python train.py --num_hidden_layers=15 --hidden_size=256 --intermediate_size=768 --norm="layernorm" --norm_place="pre" --norm_eps=1e-06 --attn_scale=0.13 --bias="all" --parallel_block=true --init_std_up=0.0314 --doc_mask=false --max_steps=6000
MLP neurons of a small language model. Each row is named by its layer, matrix (up: input weights) and neuron, and shows model dimensions 64-191. Each number is 500 + 50 x the weight over its row's rms, rounded and kept within 0 to 999. Numbers have three digits each.
After each neuron's rows, "fires on" lists the tokens most often at its 100 highest values on Wikipedia text that the model never trained on.

L6.up220:554507487468538496435459523492464571434479563485343560468497505523485484475493529565442567484609469404532615511450411505548434468492450609504491394531486628493496519505533423484504554430489501571468533455411591458497599497503496497436407487529512547392518506444451549540444513541433510486442547494538372474488469460576512482549525554571498516518485478461544520442568506442557469538466
fires on: "n", "f", "in", "me", "ve", "ven"

L2.up260:516543479474417519465444483494441434552418501480457442506537462539512473474548584562499492537543504561438462504530423473602499516632468522444554553488604455547541621524540481585482506486555452399393389421575508511540592491430545454532514579566424499536546460566456503454532461504502545458592473554488505471503500478484528476553435504464528509536540456489363442515466427453496439545480
fires on: "ing", "ed", "s", "e", "d", " of"

L2.up719:573466474443536541474548466560491488513446630542471500403439559510439463500427527583499466496424426506472418510528413449495506517494466508475510501459494558533471651538484547502588448554476513461463565461510529505501511446544503525499475526539573484449493611586472483509398448541471525603499543477458502517533536590414447413504502507527638524522401514477523511528509591449540462519454
fires on: "n", "en", "g", "m", "d", "s"

L2.up189:551563550570443524573536604551509548515510495482483588432566490378515449535489435569413461433478380422486472485460465564553548513532512456488550538556470457428491483616548473485522520499428518576406476490539587549467510470464492465520471566586511550508560474367480515570459524618516570452505484499432451487481458528545482491538427472559565453517501603478468509483541480513579463583421
fires on: "r", "lo", "ly", "j", "v"

L6.up179:454536452519499456485444470522431509576501507507501489464520431495622551556455490479529580575465569561495524542497457502542530480473422558502495513480514448473439491629508503539446483481481503518431525361518510598447454532536556396410588490460478464514493465528481554543541547418420580536526523494491480475476512404495608492508420460371578545533617520557449484486461470450609550521553
fires on: "ing", " have", "el", "ed", "s"

L4.up693:497559563460532462542531509437427426525483444482587512360540524555468407476523547484475538520639533405451472368508495537428439552458425496468396562449554479481518466483528471520412473486506415501513559462504520436523396484464459438475507490483534508489477497498530558481450628537497493461470573629667481514533456397560570482481440517541518542459573527468498404537558633468489547490516
fires on: ":", "N"

L3.up264:576500503500516503510473558381446385474510498439514479479583421496461535563582543553509493464529525485502565491493535446427445487521518531479502577560553375552520513556559515540518611412383477497494526509470439449425421458525425519507509520449442526506532578514454548461412579453523433459618493514512480481542522436425596473535511499429501591475545531529457532529533588653531500496478
fires on: " of", "d", "N", " from", ":", " to"

L2.up538:455489548512561451492479502503493472477516418568515401496522595561454509533465506593531439546524544428539531582514502519505464452538564514493411571575405644506531508602503457579533426456410581417578476468490477630477483467504490467575489509513554546488441471550553550483547523466531522544454560459517469493496555540369457478527512461441531450419516518513502394558485489431492495500507
fires on: "li", "n", "al", "ult", "ul", "ale"

L10.up240:616537444561523446480464519513550501429533472508460526427553478468545414451564529490514546403489397553487460566472469490510552462525494491487551579494367537474439520378485520546461558524440436493536534512510464518460471558528458504457554509513432425484521489450384493553430539556527570606605479505588489437425498506496429460493546331521545516489510497453474496474400570553466464485573
fires on: " a", "0", "com", "al", "5"

L3.up652:547409482474490517511502464447563427464499461573437479552515518502432486523456524462550559437475487382478540515544588530387517502486431544499459551536522549562500514453455428553427464490431515521535489477541456536618508542524536499470475528487517481490461460554567521542546439531469448511507474463533561460427533454449481556472547535432479555480564601532442517550423443525508533422506
fires on: "al", "ic", "Reception", "com", "er", "ar"

L2.up563:483516478418529529445525595499435581534479502562472536521468529380450496600521483455470502534541500533466438543466469536555455391542505491429555546495493513505475551573550494422468477473509476401441468523436539545442440499488511595496567505451442557408481446634536516514418488545490489503485514545511453509502465425438593384534381537540493449538535465574543477514547541444513559536519
fires on: "in", "us", "pper", "ta", "d"

L12.up104:501403438521494562499509468560458482545533487473539506501483464467475583472505413403574492376587424450547479485552508456440444516479374523477564486482530422549538609484449504600482514504469476492486508483481502468460508540488455496440512467527471560546528609525472607409545525486504475513553490345492493508571481467521586492488544542461457651526504513498519496435461419451604468460497
fires on: " as", " of", " in", " and", " As", " from"

L4.up122:457453520485530513510457495520543525545507557497544546539581496512502493498548527523498496532516544459567493485520531523456483515505462547568322353456455520487487528533522493441466565482393488570436559457585483549442501495585411481592412480470489530540488402539422448573437563507547399548543487574594539530550444520419516478502524541507449553524524526533446470491485409492519513594539
fires on: " between", "d", " included", "ed", "ing", " as"

L11.up285:516501405461460508598534517543483515582489489467475523418558531385465495434516482524513459450516579470469479578514433521458477599469485511519499436507423578462557499473519537471603467493418460587464533541518441554553498523451590509506507412466516445570475495553522491372479452481523549397450533458452470530566548507605561529439395497475578548402548554545498548499476457545474585587557
fires on: " as", "-", "a"

L3.up605:483487503529481518491519541581478490459514622490466564505541632577509518434498391500455539373474522449496500460515522494559534543452445489467467500520434484509540521426534438546518547416527544471510500510472460612499560402538545438411556500503546478496440503502510474571445557618515499520453332488439512556407472544447478558552537427403492500494557545395461447494546508511508432661488
fires on: "w", "dr", "mb", "k"

L3.up544:593517495505492483496488499434429507472502523509466465341420643493473409446465548465403496484499524476398469476490441471470471462546445528473454397505531512461496414550516519485484500510547550533530514439482377527499478453564508427451499541493530549462542533478497459439430480549473469488459489521604524487486462495537533503526559528538537407566490411558571464527571594501471557496505
fires on: " −", "n", "^", " =", " San", "f"

L2.up177:526513467539464457430495547407578571541536491426427492481494510536543505463524533452519479449627410556504500522560503558518478418498469571515505556451566543502448460529433520579567495471567442547492593507434487442574555513465615506484460472541541555576462520472438515465502418544545506519486506497527583498536528524588452547516601408394496403568441474527465500464426467506539511481480
fires on: " of", "ra", " international", " sound", " Is"

L11.up307:522397477506560531540477456500462557452526531567538557570419523551481563557447464526441536450479596494598460416415500505491469513525425510372589482503522564537482513586425451496464515494495496485586518482465485547566464441484486574537456481588493507455482548464442498508533523508474561428461533566437469538384522456468515457476621425534513513436470507498498552490430555430470495502545
fires on: "-", " (", " un", "s"

L10.up53:482461447525522518443535553549491506494500489518502456460502484490503478453494443418443452521475462462491439488457495559536557523613519570520526494568417505484500513459538471446604484485474515554453457538534497501495445437480513444490478502546429511485482460512488471495479526424486585489441562325593463513557492479538553484465461505419466461420574642444512532492498504414550556472357
fires on: "-", " dis", " re", "‘", " un"

L3.up120:466498581570439493489491515455491477500470553391439510537488483447470462475524454509435497515510530517466498516305447468513533494559478562493485455524519521591545493488468476598509463409402483485413486548513506497556483540496594521491474446504471516465540583499445515385543500489469574527598530409491521499556523424499497500570531511411529447490547504537484632533529345459460459510527
fires on: "\"", " of", " de", " to", "o", "e"

L2.up709:504510455519523467590542447553526424515483494449513519446413478342549593581549522480463500497620492540547518523491511525505441518476494526536480401400448451450541559442525575519565541548504429493457521497466612559476477474561566467542369501471463441459436599572500576475475538487533501526514477462551449423498494510511480445516519553598519464512486430482513476483473564535449504597521
fires on: " of", " help", "d", "y", " for", " to"

L4.up223:522495446556480468490530491527374425550459528507632491441626468493490496460403544482501456483460595485529443435509418420477523518543513515598378582405474512521406557435504438495520481475445449519493514468429408455471533506441577522449555598406586596486538527527375530504497496549421517548486543513451501506509515521496418443506494493415444508495525557474525431462515534488531525556397
fires on: "a", "y", "s", "cc", "la", "á"

L3.up342:502560602556611453437530464450461527508472461495521334486496440535438552502460524466456501487437539556611474423516512569451530480577517539547475435457490492572559426491523604546530467577522508539581490461566687598520448465494544518404469504560499548594527528575521485525475468418468560417472504541500529501531501543484473508513489471453340504447489532598457554592522559467473482439393
fires on: "s", "e", " none", "ine", "den", "oc"

L3.up25:594532536478480499527463599561504507472645466566385450491523547440477495528521454524568490494502449470526456479487476455577471520437552462454520516491523556501514486502475432501518396497439476554416525462537504600468510504458491499462547568491478434427443523589459503571531451447525605471569451441481462544506432514451515518539462448515540484511365534544479532465544405491582457474539
fires on: "v", "bl", " plays", "p", "r", "n"

L3.up666:463467479484490478485484422568568555511433508514559447569461514444463523534548522501499529523488528550429549468558487561519566518544461510438446417541434565432470540516599434492502535508457552551503607549449517602593526562487484515522507524507491431586573393543423487558501478572485470380520472492506516473514444505556517431441493489579456620551575495443534406510546519481443521536478
fires on: "y", " win", "ing", " winning", " score", "ed"

L4.up759:474546499458502513439557513501517466551604452540532527558580453488570474443458388541541480462536513417537507465483470362540499432487592510490552471418441456516479601498516443573581528506433512575543516575607504575550557517480526493392537482454444533421529452461477425491524574443504559492530489495496490511510504520471463557468487550513542388626487472604497477455529441496584496557474
fires on: "r", "g", "el", "0", "c", "v"

L3.up767:548504524436532555448492543523594508521495552416605554447536486520498554490439498481520374363481467459580458427540542452485526526476507480575359459541514510423461467444497434449512475483496492506511559504542574539524485502540570462531507463593568512527481275450545499548526452516530542491525419465478555489458467604538483591524535489466529460465472520519500415509470504547512488495602
fires on: "s", "th", " plays"

L6.up28:376487502482471541483451595543501522455543442601474537471533486514336569575433515494500572492522501492471423580486300487480471479523515532555478408520453441424523579506512584487460453459494447556535381469448440657506510508486651580536503510575527541483472462556519535407449467544522408459490509510484471540633477465527479501491474531507504492486528523558483520466520480553485622495510
fires on: "n", "to", "na", "in", "ta", "i"

L4.up434:576532517522479516461577555620538504462568486460465545473457612507495461478522494537450484531518480446492422503264504550661465519421441524527565521462436561516477433575425499532532462545378553490540485477520468531494578520593500591446481524536442536486457544446451479473505513541503494510610529342465476444464589379468512503446534476429503513481490476517459490509404471523445495541536
fires on: " for", " pre", "me", "pre", " Record", " Pos"

L3.up288:526444517447515488478520412570526493531542511557557551493553457561502473394575522588580478426566444477457460481481416456499515557461402501517528573441449501512458451561435523411414572509536598572472504562534459459521510489541474478516432422509554511578476432549476396489500536536534564566471576475533555610520492454489446448513569497520519524540509532523463514527544494516563528423527
fires on: "s", "n", " originally", "t", "ren"

L2.up264:487484505534428555411536498477464442451515497468455518465466500408568395460483543443572540395563547521495463450570526531536478500451577510523587507475463469503563496527516529560554533495466492533552469556519559486537415481529555511458492563524482602484440516466568531432532541498639579466453600446533509514551436423471482502533508558336478420500401571584430410525426487533553491498478
fires on: "el", "ra", " pro", " of", " brother"

L9.up539:615570547506514451466490478318445483545483538464504468506459439501566514565477529476551608479593482511424478483491518468482501441433415579415562487474529531549454417626529525461593598565559557488536516565466548430497486598397466472491524455578495525529487489524501523467469594461557518390538534444485469543553540512451488511551572526442489564451507527456439448412490399424504565587510
fires on: " from", "ing", " of", " in", "in"

L6.up767:535562615487523501504483399549449682503509431540443530548571508499489577463522501522574520464516486505537425542416504488438508528417534484548468527549544515571519551576486456447438526517510541464467607549478468478475474384483517481602498404465459526587479463644486487555565509541502575441529523496496370508397539525503457556520461537502463496449533498503554400477508510434487488481488
fires on: "s", "t", " it", "ma", "\""

L9.up264:520425434507485477500462525504434493475481438500536584509466533473609509490513462512544482456658387494455510490536434625453435482442454464410449460448461616508534536514542502462533594512517463593508446478484469446567614444489522488489525568514480455494407449529520532564459522499494497542464549485518581573422592440553490483624538499374473554589486482539540588529525435595568446421454
fires on: "s", "ist", "t", "st", "i"

L4.up413:525501495457524577474540503431454595486595552461529512534502415482461486499510425489500507516519483427426480494497496516375404542557532428466431533502445455432512508525524499458475450499482408548600492502564491533485470466584473571512481461474427410444440583474494511518472550488571526480560477457410416495523421410591497480489475533540414558473556554443462512518559500538538563526543
fires on: " RUS", "at", ":", " Asia", "d"

L9.up667:534549464532428497453448474364471415566470523545596536533513490535474543389466546567501478516541552545475518484458465518547464549478464498542548523496561427530531499491552505499584466483454455503507477501509574497572493513530509449519516488463514449473473484551553471475525568480487548663463408496548533362452501551396557543505509484547418465500531637441569559535463450583502543541532
fires on: " (", "s", "-"

L3.up528:505450524546424480581583612377514538485465534455509430394481525541494465535509498423588494453471487524456509467519546431488527576473499565548489481480446460567472507436472445481562486512435529514501535473526443524469505533481566500591433446464431494523446464520568598460476557510482517531543391534484450466475505511478475615516606479549537499545565417504495536540505377539518570444533
fires on: " de", "ab", "al", " of", "ic"

L4.up80:530495522615593512540503469583488502493506535439498490569543483528482502485499502438459540526554542502557554500541426452425498518574558551489459532507407566532499603561522411487539417555358431480477549402482479527585536490453500497575477461509497468469492571503533411478508579466487567515555590518471516539444535457473385479460479454515489486552513444487428569595547485452437461542439
fires on: "0", "n", "s", "an", "a", "ek"

L2.up276:408428554495505470458465491504447543526502460452511475574481470525510442559538386459550473433523447433493384582509535491439434509555448477517486540538532520451486423560521448527381479464548532435541464502490496517468507672537491436470472462438459591573584487429466523476443457525510538646493514512480530498548519505494507496510547523451576479471465462448439484458494473489487523465537
fires on: "gu", "o", "on", "go"

L2.up365:549456501433544541519529550477567470477469509520486503393554558494535607517487483501514505503474460427494496628364559561516523488567472494422493519497455403530564573572457468480446515574537547535598527517533509596476476511512513453465567478441502511533481503499527474458497515539540447545417456518525503453512424518522501467465446566541493480448464480470435520529566554678463455588445
fires on: "chi", "hi", "i", "u"

L4.up132:379513518528526530471435498458578455408532463379512422538494630436425509514467531442514435474469445559461486467459535561596506537500532533468522477521485563479477479437490525559462475516443511495573451498551479581426575472475538611480513566523527503600540552515549585513462513506532470535598532525504487493434551582415531467524527483516519518452525572500494456504506563464469526480455
fires on: "al", "x", "f", "n", "te", "ne"

L4.up449:369457566487450516485516553542548550493442502511487528516533706503510454629464570463515414494570417475517565492474547523454516546418525490501512440531483470491447474577652453486524532477496541488486443491502410443450505410536538538498513506586450496470512507538591533537519600527533576519467485552496497569471529492500508398621542459397525508530526512548493462509519508533424467472442
fires on: " of", "t", "i", " hold", "y", " also"

L2.up66:411426485463587542387508508487429418462415472520467457552476594508516523559485514636510457492468430480507533566527495551521486445533483572498431485609431514573546507503473469496541499565413536567505474497523564517532589609463451584440497575496496594614456494583547511458415475510475458534469474540492469552536488521466509481498486523518532463418559439583509496552523519534439505474395
fires on: "n", "ne", "ren", "ple", "gre", "u"

L12.up57:517385545555521536436489546422505439511385424480524479549537496475487526537434380553485522457423472425531451503429433588475450535538512459500566456532484484402473536529523480455414488564445493545487455475476514469489475461469471498470442638497461522483466465543507545469402447496484498516536476413581536523463444524446556530502486531518483511577545514474487541525498426576566459524555
fires on: " in", "s", " over", "ten", " as", "os"

L6.up713:501452482485458475550424525429511526471505478482436510524513484517536543452504466542477510470498462521536505392415491473587558421623381390499532512515475410503566481492465561519471425517565470505494438516453521449457599459498603509528516513518542541409540534500508474521449537510464462400487465497503456461473454469473500411581409532563519544602421523495543490478590520465499582481559
fires on: "d", "up", "igh", " of", " was", "in"

L4.up600:538504485450544420464476523601512419587457626529532430423528529475550471580478470496454521553462472550374501513500506429499522446496531530452485507488429524445436502483564486424515501495477494569419466403516573512448445462458501531434453625509541454529486546653549460495557510481463559451544478556572489471499533431474496532502477532434584470533542502482423484476541482491489569433488
fires on: "ing", "ia", " raised", "ed", " into", "mit"

L11.up639:534550480442455444477425457447503523430522606447524440512423540412498491579555335526542543393563454509546513531490494424460467627488534563500524455549515444542565456530576552552629503475530464495486524557500464461439473474566515553561596484525512486480465467468566553493485454448538567492554593392558423526514445444471598494486490545541509654502486506511451516477579430489531519469478
fires on: " in", "gu", "in", "In", " At", " for"

L4.up762:486478558509506489581541464509461513442488538472526437511471564520491407513485441556470498548513440444418430464315608525503504518586455553508419446489559479530494569421538465481529523442494446579474424509556376596480514453564569515502436508536416506452456534466453514411416464528576518518510528523397522463549478442510507488534515551474477505420495454472497456525487482592558425516556
fires on: "o", "e", "et", "---|---|---|---|", "ier"

L3.up700:565529484470497459515490476573512537464491613540502486493475496469548493537471550570393545465493549481445439470476436594545475440510529425508519530504511519582512486481547483422530415520427416530483541403478490580532412457492535495519583507517454379500535507601516432443527564467424527519504480471492389454447514515473431484533522514627527386560458525470539449499499527519451513521468
fires on: "s", "-", "r", "d"

L3.up386:478568496457564492418496483481487556548587519539581484487376519437511495514447448510529353506479590438515511520481486546438476458627497441475484471492360492432519536520483504521546479501555548502542525610484500535518412561362450422476488462476474548558555584536548453558409670430615458449445559462541482562561498465551476401531535537486498433440502555486463457502459523495484645453506
fires on: " un", " under", "un", " sub", " inter", "in"

L6.up126:457516426460436435419452598464523500517524466459515496560498464510500540453461520478423588542512470499473519507604480423621636428618492507526492541497565462469532582512549428510483522489488505484511496557506510455577575476541565585500475547540477465517610436481479442489458537454457545469498499493509490528475558512494462477524514519517481489517429545515476473515420511505551549566504
fires on: "-", "mi", " place", " by", "p"

L2.up512:633515526494507501510519565482490464516602513501513551434603485455577536445475468497525482437452548547430500453433490545446562437522527471555458442526552495460462463539422521590521408541527441528492528487567472463523492504431501519551507511534480506492441420476497423561444496639441573496577533518471513459532550588521432524575519512472532404534496573519541499488418477569518436516505
fires on: "e", "le", "l", "s", "al", " Second"

L11.up587:477524480514623381480496493480450548501484494458503469507506521450524601543421502451493522484524542527590549494493530558561529434504543497488525403538481497495529360486537542541410481528385520455524524327482476560482445556378563535462455445475532480427445557484569520508457572479526504579513463518556464563544529552567521511507499442534499541624571545438490432480490486606530525518485
fires on: " and", " &", "-", " in"

L2.up202:531553483425618457462540493446489551528461548497581544366514502517479593500494525503542495504459423533529467399429538475448531482513451550529554570538546604506483538446508409472478523446459451460499579497475478578434552546488508478579490502515508537540514525492458393535524450581406542522516483507475440516430552532531540540539555506461555563493536579528575505417464513597412466573426
fires on: "s", "y", "k", "hy", "ry", " By"

L6.up150:489522524488577487500493472549457510451511508448504549531344479473473517589499472518456433496483529504370493520561487442464474605435574435567486526497510451377544544488534531487452538506530547513484471557527444490479517504471466606514547566501440372575442537579546448399471471521502490519489517509511603581531440441431415460453568511468519424554431452582474532473494496544505627449582
fires on: "or", "mi", "on", " on", " close", "han"

L10.up227:623515509481513481444543446550476522483521503452502529590392450519534533448472454564443463527441542553569430427536414527511493516495503408510475498573471465557521488608547498504504416476515465514590436428471539523509475536411497467552508419551541516522520491517589508497529511519505542491488580552446433464476494518443586524504481497405521451502501492626482500531503426507454485458462
fires on: "s", "e", "-", "re", "ri", "ly"

L6.up376:568443513499414509518522525463518521577473572565478594503492468527560533545477454511492462474547484518489491409444513530529532541555527549523455456447611561510493491568482421509521475487459489497525486473553443479569491537616515465494616482466465515429510463554437474477525528485521443498406482483616416514554494514559520494497557455542460495556520457497489512498552517500475540522565
fires on: "s", "on", "ia", "ina", " not", "bit"

L6.up280:463512555475521494405480534449517527577524512406536514533445416439440491450546366584412488497463565422487485417476445533513459478514408518456517431549473586452515465522565500543526469573539518448497572514511496475531464498469493568438464498510481456525528529520533491533501506488492412457565537507402509550495400441529496405537466497506438517583520493496508494527491552432559542538487
fires on: "un", "in", "de", "it", " Website", " main"

L11.up634:601418470533455502518472484463480487505476469567549552413465626435488565427478533461435444480463433498580532556527536501480485630504597445543388461540532433421506529561621548513480543442447534523398503514472547530500533476466493509441432533448389500484460596487457537432467551536518453464444491365567510568559401496508546438463537495449489504551544473508537510474476501486531441474538
fires on: " and", " in", ",", " as", " like", " called"

L2.up166:498497427512529579546464560509507516480505490472499458536471590580559480503561465443500521425445488517512452476476474498565536474470576475555653466488494456486528481487463473522353462480592513478511419518497474455499494448520499594486560544552405434507424483454480450555437507545455456508522404503497450483543477445545401573508454440458547426501529556515475577460560547487612545513544
fires on: "id", "d", "w", "igh", "mb", "ud"

L6.up367:473496459431465453449427457496522576501509503529401416546509560499439529471416446514471473496549521480544476559470564426424495434539423553526500368412441632511510462498534489534509490456429522586387440485533509387554491470384548488453522505498528459481558562438432502447431517467413551439475509440480509487435479520518574546557473520461467462462538504521556511473453451564480513441560
fires on: " under", "-", "t", " Under"

L9.up525:514540529556577483450465449490533519564469527523585567560481489494511567496462517470464407507425502537467467476536446363535485489544545494497586438441467556421425552435582473432525479455492535528530409550550462466542559520515495496458557499516540443493452546519489568463473483510476439426494456476605588372526498451436506426457400431501466437563480526487546522568544578439530539564505
fires on: "/", " \"", " only", "ro", " ("

L3.up399:492348553484614462463470518545523505587459504479552434507501560434500529572533510458511508445553557457531496455456493520481542506459632370411523510537395449478573428487469476606504461489527508491460564539513451505544498459484488453612467532567493471464502534494502385518493436527471486514486464544540417469458444534371529448497522556504473485505505619542562478490468566539454481576487
fires on: "al", "id", "or", " information", "d", " inter"

L12.up288:550545503481555455545584462515520551536623464494541551526445516550540551536479494466488515486526462463524540457477529526588429545478515476430424537469443441457563416586538477548446430632539436533403441439572415496541521551500520495469492464431500498502439555543550517496525616554590494537435478462469498546639422511525454451475453555547507482556426610483494511576492506665537515496538
fires on: "-", "net"

L4.up463:484471442522564489477485519478491592499495508492563500457598538479485516525494440433450512542452508533546538530440518525478466517584544434393471447499456502468415462495468444565469444478497483498580599578490520468459484425477476579417471573497538520509483494495452517510474453563519471423478489443441478424544447484523503492482516541475477441540534599561547507428484491479503455423475
fires on: "id", "ul", "al", "ol"

L12.up51:493575590417429571555488457491492481466578514566564558441482481524436561446439414498541576490474590542553542502499526549461524544438526519472508531504475524423654551464542451533526453525506498394497567474564451544486461400393465452553557461447474464432514503500497435504463622438514441430403492460530462503482525551493541424594463535490433492509457514503469453547501503526587465508425
fires on: " P", " north", "-", "B", " p"

L4.up315:458529414492538485389464506458519508555482476502412441474483630441520544521457457537490562476507421430514372500517558450519480585537561494505556541479499550526483588484493558485502454438518537480419483534565454680569530439537439506527487442392557469493480513417589481498448515506502439505493560439501503480523442496526408504471542481565517439541543548494472464430480507522579472516529
fires on: " inter", "-", " war", " international", " ground"

L6.up533:475440515560534517513485410456517446501483525487477550548501526529450468489526557444517511388497482461526575471460496475465537523519476544561531459486524491532441474599510421479436477529537503477498555564500541636491492500488527427496466476535522489427426567546482561504470476585490483541479563503515502444598543487505494595473459367415435451538524490470461463485535570540533461474539
fires on: "it", "gu", "ell", "al", "de", "e"

L3.up186:481528525571582588539473549490479496462450509517543390438521501551514503609522434528435558420470416424409461558521522537508457532511549494358498557512462522465459432567537624579423559473565516465501593511475538481515514555475530479483477457495558490487489540472478463473563544580580353415403586528442502507495524480482508544437484471452576426583547533437523492403410524528569554513582
fires on: "us", "en", "al", "e", "era", "ana"

L2.up308:500473507488540437490452512520523492472586634496499503548497508504502463497519529501478480512515550537495453487519419427538483521470476467459519495493477538521475596514518442441548457524567409462490430414441443556520527527501603534470547531557556468449453512548568438529564436491368524494492510541539567561499630512485423616549533493540486478634461585490539451536553543542567475507468
fires on: "s", "n", "dr", "r", "z", "t"

L10.up395:502514504478448515496418487555423521532480562558550506576512510438420567473429558488535485518488425457535458521421539462578544496592457473494551544383510494516440481537585448425624429441523513508539449518498463573519563549517578448449469619511538445480494486501543427497492605510550551571404527453501469407500503487399454518569530534472518455464538550509486518500522511451610538551523
fires on: "-", " with", "ro"

L2.up227:437393518492484441479439559528488553507502539502536505376490491443549513461479493500518463549516527359522474573430495498418438470492451409500533552540520535532640432522521490589361515512438444400479467452631490574466459569457550484474409490551492476501479503478489452524528534607405511517502400476433471553421434453571538510448485501505504449483514526475437480503489478537412481495473
fires on: " can", "can", "lu", "mor"

L2.up557:546467489415542512455561457474497493471609501469572488560488523502466524512524567624471361448416503499537535484541494477435515515516553490539545519571500580492532459542559582546462560430496464537495447493480386484515518484520457372549470479570562583503548516518546550320487417530488432497529503521471411460467470490485566497400543332491457467496518519525594446502552547588556526504505
fires on: "d", "m", " to", "di", "chan", " union"

L3.up693:445637492578503454488479510486517477555513520592487499474559492567442515391452551479527367512463457517489487563450490522585518533497508491464500535491443523391529465556497597495522505557441456430587505409406575659507513402399550485597482573485496510464549422496509504540547534504443604557526572573489480483490490498479473405434451512471500481523521516533437411458471511452590585535529
fires on: "el", "d", "l", " get", " in", "ing"

L2.up343:470523430481537488400444492521434606518493413457541472545557408467555446499478528497500553479405556466398539448529518419489487473450506536480456449556431438524540497484572581503561466514550538550532470499515446515420581530492632566603438530393560483504567530530455471493431578524454558520477520517529466449399464562527524471520553550354527482502521514522479491431575542541479508553483
fires on: "lo", "e", "let", "ine", "us", "ly"

L2.up327:468501450433510575462464536457448543526462483526494523420533471569486535577576536485494441514500535357488531473481523493596493486550545531481471530565455486496544451450585576485495419535433486561542483478495535524399523573537589527454554620412503533528395535507531430469465497583494603476526519493489366474445490514548462584499453522462491446523492529524448445439441546481534560483402
fires on: " syn", "e", "O", "lo", "No", " any"

L3.up178:487548599454527504462508437507557529480457404471517433484415383436500505533511508454433467498491500562369485554442522513461447468495466550481448496500564477475520512471601527522570480504563523513498447561497526492464470407307494426506444537522459471486503483510491560444446440450442425469506548521524523526492389466540373539464499562452506515512501509470490448460516556463475530516485
fires on: "e", "il", "l", "ne", "on", " on"

L4.up369:430480593547433466502524504484469500465469430499571518523381477385473511480453556501450427497535423435456504579435546515471490462490542485521468451515467482503498468529531489475450537443482462554482482565482749530563612532445430560518535429549462511562467565527449456547584650478364562542540501581469547538605500510445451596498463461551472466539491580480484515500582422528526592490487
fires on: "se", "ing", "on", "al", " called"

L2.up245:498464553542519557505474502598557509451550438554449504502545595421491540466486580458428446572594463454433587457570577577472559544501463455588540473456454405516523544518520496581375472546570510511420456511482504458538514502591573543513585606557514471540548506488390477461476467555544538457507576536485484530482513489466531675509512520514487463464494423437513424476547489556431506526474
fires on: "tri", "pi", "wi", "di", " Ar", " Mari"

L3.up308:473471557480506486435557550385570488501462518492505370502496468435479587565449511556431522442445468530465495504499507552486471544509534538467388493426488440566500463605514571510482559536403469594467442542496507493359472536494487537543473446557630521577526546578442561490487457598552404491501531524420540460490547540527538465548509503422486466548474477682455485521485564501515570537481
fires on: "e", "ra", "us", "s", "ology", " series"